Weights of a small transformer language model.
Size: 9 layers, width 640, 5 heads of 128 (1 for keys and values), MLP 2560 SwiGLU, vocabulary 16384, 74.1M parameters.
Architecture: RMSNorm before each block, rotary positions.
Training: a variant of Muon for these matrices, 1244M tokens.
MLP neurons of a small language model. Each row is named by its layer, matrix (gate and up: input weights) and neuron, and shows model dimensions 0-63. Each number is 50 + 10 x the weight over its row's rms, rounded and kept within 0 to 99. A neuron's up and down rows have the sign that makes its largest values positive.
A block is one neuron, or neurons of one layer that tend to fire together. After each block is what it responds to, as a language model described it from the Wikipedia text at the highest values.

L6.gate491:50 68 47 62 56 43 42 53 54 53 47 51 56 48 49 46 66 43 49 57 37 36 60 71 55 56 53 40 39 43 41 38 28 35 45 61 51 64 59 52 57 41 54 33 52 40 39 43 50 42 69 53 58 41 56 43 37 34 50 37 49 51 39 46
L6.up491:70 43 32 32 42 44 50 46 67 35 51 35 35 56 50 56 50 56 43 51 57 37 58 57 48 62 39 56 56 43 68 54 53 47 31 35 38 39 55 38 43 47 58 55 67 39 42 45 43 51 40 44 46 30 54 51 50 45 50 60 45 37 79 51
L6.gate537:42 47 29 56 47 57 56 61 26 53 54 47 56 43 48 55 51 41 56 35 38 48 67 44 36 47 37 58 49 48 52 75 62 48 36 36 47 50 46 43 58 37 52 43 71 51 46 58 51 55 41 68 56 55 58 44 50 34 47 55 59 41 41 51
L6.up537:39 57 57 44 49 47 49 50 51 60 42 44 72 40 50 57 49 37 40 56 45 40 47 34 57 55 56 48 45 40 50 47 51 56 48 46 54 32 66 61 46 41 35 57 36 54 58 62 44 42 50 36 49 38 41 43 41 78 52 41 56 50 50 44
L6.gate1478:58 43 57 67 48 43 40 61 38 62 62 48 47 61 47 46 44 64 38 66 58 27 36 51 48 54 48 38 52 40 45 38 53 49 65 53 52 49 55 32 55 48 38 58 48 50 58 58 53 58 31 47 54 49 29 45 53 39 73 47 48 35 55 70
L6.up1478:45 58 63 51 53 42 43 48 37 59 31 43 57 57 52 42 52 36 44 68 61 39 51 47 37 58 37 52 73 51 55 45 54 47 33 46 57 36 44 47 50 35 47 50 53 55 43 60 59 49 57 43 52 67 61 40 44 50 64 52 48 46 37 37
L6.gate1972:55 39 47 44 62 42 52 49 52 63 63 54 56 28 64 59 58 59 60 49 48 67 55 56 70 37 48 52 51 73 58 56 48 47 49 63 43 50 50 44 39 39 57 69 58 47 29 51 46 63 37 54 66 47 68 59 56 53 56 62 66 50 67 60
L6.up1972:36 42 68 51 57 54 52 43 60 51 40 50 40 32 46 46 62 53 50 42 63 64 44 58 52 56 46 60 46 50 52 46 60 49 44 46 48 48 49 45 30 51 46 47 36 52 34 58 50 50 46 62 37 42 45 35 50 47 41 45 53 47 38 44
Responds to: Spaces and pipes before the last numeric columns of sports standings rows (goals against, goal difference), plus some other table cells and year digits.

L6.gate1308:41 59 45 47 49 39 48 47 45 45 52 58 56 61 66 36 44 53 56 68 62 47 48 45 51 70 47 43 56 44 47 52 37 44 67 44 38 49 52 53 64 45 60 53 60 60 58 65 45 79 44 55 59 55 64 52 50 40 50 49 38 53 66 68
L6.up1308:51 45 44 38 36 44 54 55 60 59 49 58 44 45 46 50 47 38 28 30 49 37 40 52 56 57 47 60 38 51 45 39 42 49 57 50 31 58 50 50 46 37 62 58 53 56 38 54 45 59 52 45 52 40 52 43 67 55 49 53 55 59 57 53
L6.gate2179:65 55 70 50 53 27 36 43 38 47 50 46 49 64 29 39 48 48 48 54 33 56 52 47 51 40 50 68 46 47 65 55 51 67 46 60 40 59 56 67 37 63 36 61 60 61 52 41 44 50 53 58 56 58 36 28 53 44 34 54 43 32 62 35
L6.up2179:47 36 52 69 53 55 37 46 56 64 47 52 49 56 59 50 43 54 71 50 56 56 48 53 47 57 53 49 43 63 48 49 37 48 41 63 64 56 31 58 58 53 55 56 48 46 62 39 37 53 53 50 56 46 52 48 36 31 66 37 65 59 36 53
L6.gate2189:71 50 47 40 59 49 69 42 48 32 52 50 34 54 59 51 40 43 59 72 56 55 59 58 56 50 43 64 58 39 48 58 35 39 62 51 48 47 48 41 37 48 65 47 42 39 59 44 44 52 39 40 71 56 48 58 38 71 50 42 43 59 60 52
L6.up2189:50 54 49 48 47 57 51 49 38 44 37 61 49 55 51 36 46 37 54 58 51 54 55 69 46 43 48 50 51 55 82 67 52 26 52 53 58 43 51 39 56 36 47 41 45 59 40 45 38 42 51 38 45 54 49 40 60 59 67 55 57 64 48 57
L6.gate2417:49 52 64 47 55 66 45 49 22 44 57 51 54 55 44 49 49 62 30 41 50 54 44 53 47 57 51 46 35 45 59 39 48 59 36 52 53 43 43 34 55 63 53 47 67 38 53 53 67 50 59 46 37 48 59 47 70 37 47 58 48 51 43 34
L6.up2417:39 45 47 48 48 48 47 42 43 42 55 46 68 50 44 51 51 51 61 59 40 57 38 32 41 41 60 42 47 53 45 29 55 42 53 58 34 55 39 40 48 36 57 63 41 47 43 53 44 46 59 54 51 35 56 30 61 64 44 67 53 44 69 55
Responds to: Fires on infinitive "to" and modals before a verb (have to be, meant to describe), and on dashes in year spans like 1994–95.

L2.gate201:49 36 44 50 66 49 46 46 44 48 43 62 49 57 53 33 50 45 53 55 21 51 59 24 67 59 36 37 51 53 72 56 53 55 29 48 67 56 56 72 38 47 60 62 56 61 57 47 45 51 48 61 46 52 50 39 43 37 64 62 29 57 47 61
L2.up201:58 41 46 70 69 37 45 57 32 63 45 32 55 30 41 45 62 58 44 62 56 52 59 58 81 57 39 41 34 51 50 81 56 71 47 39 59 42 33 52 54 38 38 68 64 51 39 64 45 56 44 57 52 56 66 56 18 42 57 49 43 44 44 62
L2.gate747:37 56 55 42 47 45 60 65 40 53 35 49 43 43 44 46 48 50 38 49 51 36 57 33 60 58 45 54 36 52 53 39 45 38 44 44 35 62 64 56 52 49 43 46 37 53 58 52 42 54 46 52 48 50 41 46 38 59 25 62 42 59 71 53
L2.up747:50 58 45 48 47 43 43 49 61 55 49 45 52 59 36 51 42 70 39 71 41 48 39 26 65 44 56 50 38 51 59 45 58 52 62 38 41 54 65 46 53 54 59 37 39 60 42 41 50 51 27 43 47 49 49 22 29 53 42 48 34 46 56 56
Responds to: Connectors joining a first modifier or name to a parallel second one, such as and, or, en dash, slash or hyphen (Mexican–American, domestic and international, 24/7).

L4.gate437:49 50 57 50 36 43 59 64 57 58 56 49 47 47 51 59 56 61 62 31 57 45 58 61 65 49 42 63 38 52 81 75 46 43 60 33 61 49 41 43 52 35 46 60 43 38 41 48 55 25 66 67 48 48 29 34 52 37 57 61 48 48 50 44
L4.up437:46 43 47 48 46 36 65 47 40 50 50 27 46 65 56 54 35 57 58 55 46 56 57 57 61 57 50 51 49 40 49 54 50 33 54 54 51 53 44 58 51 48 57 36 52 40 49 45 43 34 53 50 54 43 43 57 55 65 46 48 61 57 57 67
L4.gate605:60 55 58 40 64 47 73 45 57 44 60 38 49 52 56 47 56 65 42 37 43 43 61 52 54 45 49 56 61 45 51 36 47 47 62 53 45 41 74 27 50 32 71 60 44 57 49 51 52 65 60 49 31 52 36 59 49 54 64 64 34 50 47 36
L4.up605:65 59 60 54 59 34 65 32 53 32 70 47 60 54 44 42 58 50 49 69 40 65 59 45 39 59 35 63 49 37 56 52 46 47 32 48 48 53 69 69 50 44 46 37 41 60 61 45 38 52 42 56 63 40 61 52 57 48 51 64 46 55 37 55
L4.gate842:35 63 23 48 43 50 56 63 74 48 46 41 49 51 36 51 71 44 51 54 42 31 59 51 33 57 50 46 49 46 62 36 51 80 59 59 46 62 34 45 49 38 60 55 38 44 40 50 48 54 54 52 53 50 29 49 49 49 51 41 55 30 56 58
L4.up842:58 66 60 54 46 51 46 44 40 50 52 36 53 63 64 60 63 54 49 47 60 51 37 49 47 47 38 61 54 80 44 56 56 68 60 56 38 50 68 58 64 49 32 67 57 43 63 49 56 50 58 39 30 38 59 48 46 41 57 48 45 46 54 44
L4.gate957:74 53 29 28 57 44 62 38 51 47 42 58 59 53 56 56 40 38 59 47 34 52 51 56 45 74 34 30 50 61 52 47 42 52 43 41 50 43 55 56 62 58 56 44 63 45 57 57 62 51 50 49 48 41 41 65 44 60 54 59 46 58 44 48
L4.up957:49 58 49 60 43 43 36 39 72 46 68 35 43 50 51 49 45 51 75 43 58 42 47 60 42 52 51 46 45 57 44 34 65 55 55 49 46 52 65 39 60 57 49 44 34 54 65 50 37 56 53 63 68 62 52 44 59 52 40 62 39 50 40 55
L4.gate1661:44 40 51 64 21 31 43 59 36 44 52 43 49 40 69 52 53 35 37 52 51 55 34 50 55 41 42 45 44 43 50 39 71 55 70 37 55 44 70 48 51 40 59 45 45 72 59 43 44 37 52 45 31 70 49 62 54 43 41 40 45 45 40 51
L4.up1661:45 51 55 37 59 39 65 60 48 49 38 51 55 62 57 42 47 54 43 51 47 43 42 48 54 55 44 36 50 58 65 60 49 57 53 55 42 34 45 51 62 36 60 44 31 35 60 60 42 43 45 54 18 52 31 51 56 37 72 35 35 47 65 54
L4.gate1776:45 40 49 49 51 60 34 30 55 60 48 52 48 53 48 41 51 46 46 47 49 62 43 35 57 42 36 48 58 58 54 58 49 65 55 49 59 33 50 77 30 61 50 31 48 45 45 42 47 41 53 49 39 69 62 56 65 42 63 44 49 59 60 43
L4.up1776:58 52 41 44 56 52 60 60 55 73 52 39 53 42 55 67 41 40 54 52 51 43 56 35 32 41 38 32 46 59 58 52 44 38 39 50 59 60 73 63 47 32 60 47 36 46 44 42 31 44 54 41 46 53 54 44 40 45 47 65 49 61 41 45
L4.gate2076:55 58 50 45 54 61 61 42 58 39 59 32 45 68 78 42 58 53 60 66 54 49 39 64 40 52 47 53 35 39 62 52 47 53 44 46 36 50 36 48 48 38 54 55 61 44 56 45 61 41 50 42 55 54 67 48 46 48 54 51 47 38 41 69
L4.up2076:30 53 40 33 55 60 57 58 60 61 57 58 36 62 55 51 52 50 55 58 53 46 46 52 61 30 36 41 46 50 62 50 35 38 50 45 53 64 59 54 63 24 74 42 42 56 54 39 33 45 41 29 57 43 44 46 38 41 57 52 35 47 49 57
L4.gate2291:41 45 39 54 55 55 38 55 57 55 50 49 49 39 52 53 64 70 72 65 69 54 56 58 57 44 45 63 45 78 47 45 59 32 40 58 39 46 48 41 53 42 66 37 57 61 59 53 41 54 44 51 55 42 54 53 45 54 40 51 44 43 56 43
L4.up2291:44 43 62 51 44 56 36 40 62 35 54 43 42 50 62 48 56 43 50 41 35 59 51 60 37 55 64 62 38 45 56 38 44 64 67 40 44 50 54 49 41 44 51 32 48 50 61 27 45 38 39 34 60 64 68 48 27 45 48 52 38 56 49 47
Responds to: Start of the goals-against cell in sports league tables, such as 58 | −21 or 30 | 6; also weakly on mid-sentence prepositions like at, of, from.

L4.gate85:61 27 40 34 49 55 50 46 47 61 39 44 51 61 46 57 43 61 49 40 33 45 48 66 43 55 60 40 54 45 37 41 54 48 32 54 45 59 41 53 34 42 62 56 48 55 48 29 30 44 60 53 43 60 48 45 39 61 52 54 43 47 42 26
L4.up85:35 45 58 36 60 51 55 46 46 36 69 49 43 67 59 53 41 51 38 46 55 46 54 71 43 58 31 51 51 64 54 60 47 39 48 55 42 59 53 52 54 58 47 76 47 66 41 37 42 31 60 55 42 49 52 41 70 47 37 75 33 46 44 31
L4.gate528:53 41 61 40 42 69 58 49 34 66 51 44 47 51 67 44 40 45 44 66 63 66 44 56 65 52 49 49 53 47 63 48 50 51 43 62 69 46 53 66 46 50 70 46 42 40 38 52 30 64 37 62 54 77 54 23 47 44 50 68 51 58 38 41
L4.up528:61 57 54 28 49 52 86 49 44 71 45 54 56 41 56 45 44 57 57 51 45 60 69 58 45 49 28 58 46 45 53 40 52 54 29 60 53 45 50 38 42 51 39 51 65 41 48 51 38 71 51 45 68 48 52 40 42 41 58 52 29 59 49 54
L4.gate977:55 51 38 45 39 42 63 58 57 56 41 44 34 50 57 48 34 50 47 47 46 45 41 42 55 45 58 49 50 62 26 51 30 55 61 48 44 56 53 68 55 50 47 44 65 39 38 48 49 61 40 48 54 53 34 52 44 49 73 49 55 57 43 58
L4.up977:53 37 44 46 55 46 55 56 62 65 52 53 51 64 47 40 49 43 36 36 48 43 32 50 41 61 43 57 42 49 52 59 35 65 38 65 54 57 59 53 36 54 33 41 47 52 41 47 51 55 46 53 45 52 53 47 58 37 58 33 43 63 46 41
L4.gate1218:44 43 65 56 58 54 40 63 48 30 56 54 34 42 50 42 45 55 71 68 58 39 60 52 63 38 25 57 41 73 67 54 52 48 66 37 42 52 38 36 47 40 48 42 54 65 36 46 44 51 51 56 42 48 53 47 44 54 58 43 61 74 55 41
L4.up1218:63 35 47 64 48 59 41 63 31 56 51 36 52 45 31 42 58 69 56 46 48 52 58 49 41 53 48 78 52 54 56 61 61 48 62 30 43 54 45 46 49 53 49 55 62 55 46 49 42 44 61 39 55 35 53 50 47 43 47 62 61 59 64 44
L4.gate1294:28 51 45 37 71 46 55 38 38 51 66 55 56 42 47 59 50 58 41 68 58 46 54 56 41 52 53 52 50 44 67 42 48 57 47 47 59 50 57 42 39 47 52 46 52 47 38 53 49 61 49 29 55 38 56 47 48 18 42 38 61 49 44 47
L4.up1294:49 60 46 34 58 37 55 53 59 61 53 74 33 53 37 57 57 54 45 42 44 54 45 60 38 39 57 52 53 54 40 34 38 50 51 61 35 47 50 51 46 33 54 55 49 54 48 42 56 63 42 48 42 48 37 30 72 41 43 53 43 43 33 58
L4.gate1477:34 34 38 59 51 39 56 56 53 47 32 66 40 47 53 59 59 54 44 56 44 57 50 56 60 46 59 68 27 38 52 67 47 45 43 47 58 62 60 57 58 65 50 42 45 54 58 63 45 60 60 56 46 60 67 51 54 32 39 52 53 54 44 48
L4.up1477:70 53 41 64 55 40 61 34 56 55 60 52 66 58 67 37 55 35 31 53 57 51 40 57 62 40 60 51 59 52 53 61 58 36 38 40 55 62 41 62 54 78 46 52 61 53 58 51 53 55 66 43 59 60 45 42 52 45 53 57 49 54 40 22
L4.gate1693:63 53 65 57 57 53 38 39 45 50 36 56 42 44 65 44 42 54 51 59 49 61 45 61 48 68 46 28 53 75 45 53 56 69 42 33 49 48 48 57 51 43 52 41 59 50 51 28 57 59 43 49 59 40 57 44 51 54 63 51 41 51 55 35
L4.up1693:63 52 53 36 58 27 50 65 48 50 48 60 55 57 45 52 46 52 42 46 56 54 56 63 63 61 27 49 60 47 55 76 54 51 28 45 63 50 54 56 39 52 41 44 48 57 43 43 65 36 41 80 48 42 43 35 42 39 47 47 51 41 56 50
L4.gate1775:69 35 45 72 37 56 53 51 60 51 63 59 51 52 50 65 62 39 42 45 39 60 78 61 51 40 49 69 52 70 61 55 50 63 36 34 53 49 52 44 36 58 44 47 64 60 32 52 31 46 46 50 43 54 49 55 41 43 39 30 28 42 58 53
L4.up1775:49 69 62 70 67 63 36 32 49 48 42 56 66 51 66 51 48 53 51 38 29 45 47 45 53 53 46 51 44 54 45 55 66 71 36 46 59 54 74 46 35 47 71 60 53 43 48 50 59 45 54 58 68 52 46 58 39 37 52 58 64 31 66 44
Responds to: Dashes, slashes, and, to, or joining two linked items, mostly year spans like 2014–15 season, 1987 to 1992, 2005/2006.

L2.gate559:58 43 41 57 56 52 43 65 53 42 46 45 59 50 80 42 58 37 48 55 45 27 52 53 68 54 66 51 47 56 56 38 40 32 55 56 39 41 47 50 52 54 53 50 58 60 47 42 61 59 49 41 56 45 49 67 69 47 56 64 54 57 51 56
L2.up559:51 73 50 38 65 44 45 50 49 73 55 41 50 57 15 39 36 30 49 53 51 58 44 51 54 45 55 43 40 58 36 49 49 37 27 51 53 48 37 57 54 42 47 46 42 48 70 56 64 54 53 53 50 47 53 53 54 45 40 41 49 61 51 48
L2.gate1240:50 56 65 71 44 69 46 57 46 47 52 45 59 52 72 68 53 32 43 42 52 50 28 46 67 73 47 49 60 52 61 36 58 54 55 59 52 51 50 44 39 39 76 38 76 63 51 50 40 44 43 42 42 57 49 52 48 29 47 39 42 51 47 38
L2.up1240:40 45 66 42 43 50 33 58 56 49 40 46 64 55 45 39 50 51 54 57 59 37 36 67 77 64 62 51 62 55 42 38 43 41 67 61 57 54 42 49 39 51 43 64 56 70 46 44 45 56 59 55 52 55 49 55 43 54 59 44 51 50 41 50
Responds to: Commas after a kinship or role noun that introduce that person's name, such as "his father, Robert" or "his second wife, Elisabeth"; weaker on mid-word pieces and table cells.

L2.gate2257:46 70 44 34 57 60 38 40 42 61 53 40 59 41 67 43 45 54 40 40 46 53 65 53 65 60 43 55 47 64 68 42 41 54 52 43 38 34 51 59 47 60 54 51 60 53 59 36 60 52 32 65 49 43 57 36 64 46 58 41 38 64 36 43
L2.up2257:39 61 31 48 48 48 61 41 56 50 41 59 42 48 37 53 50 55 58 59 41 38 28 64 80 40 52 55 52 44 54 49 60 55 49 47 53 47 64 51 49 47 50 70 61 57 31 51 48 55 63 43 42 51 46 64 46 35 49 67 56 50 43 61
L2.gate2326:52 51 50 56 51 64 50 52 49 46 54 62 33 56 37 70 50 37 47 63 45 52 57 51 49 36 40 56 61 47 62 61 58 57 43 42 60 64 44 38 54 48 40 43 53 56 76 60 47 52 51 42 37 32 62 48 47 59 49 54 58 54 36 38
L2.up2326:49 54 52 44 47 49 60 50 55 46 49 53 49 42 48 51 40 62 42 42 33 64 57 48 37 64 49 52 49 47 48 62 49 40 62 44 54 42 70 55 56 37 65 44 53 52 35 51 55 76 32 56 35 48 53 67 54 66 66 45 54 55 39 50
Responds to: Separators right before a number in sports tables and stats, such as the pipe between columns, the minus sign of a goal difference, and the decimal point of a batting average (.331).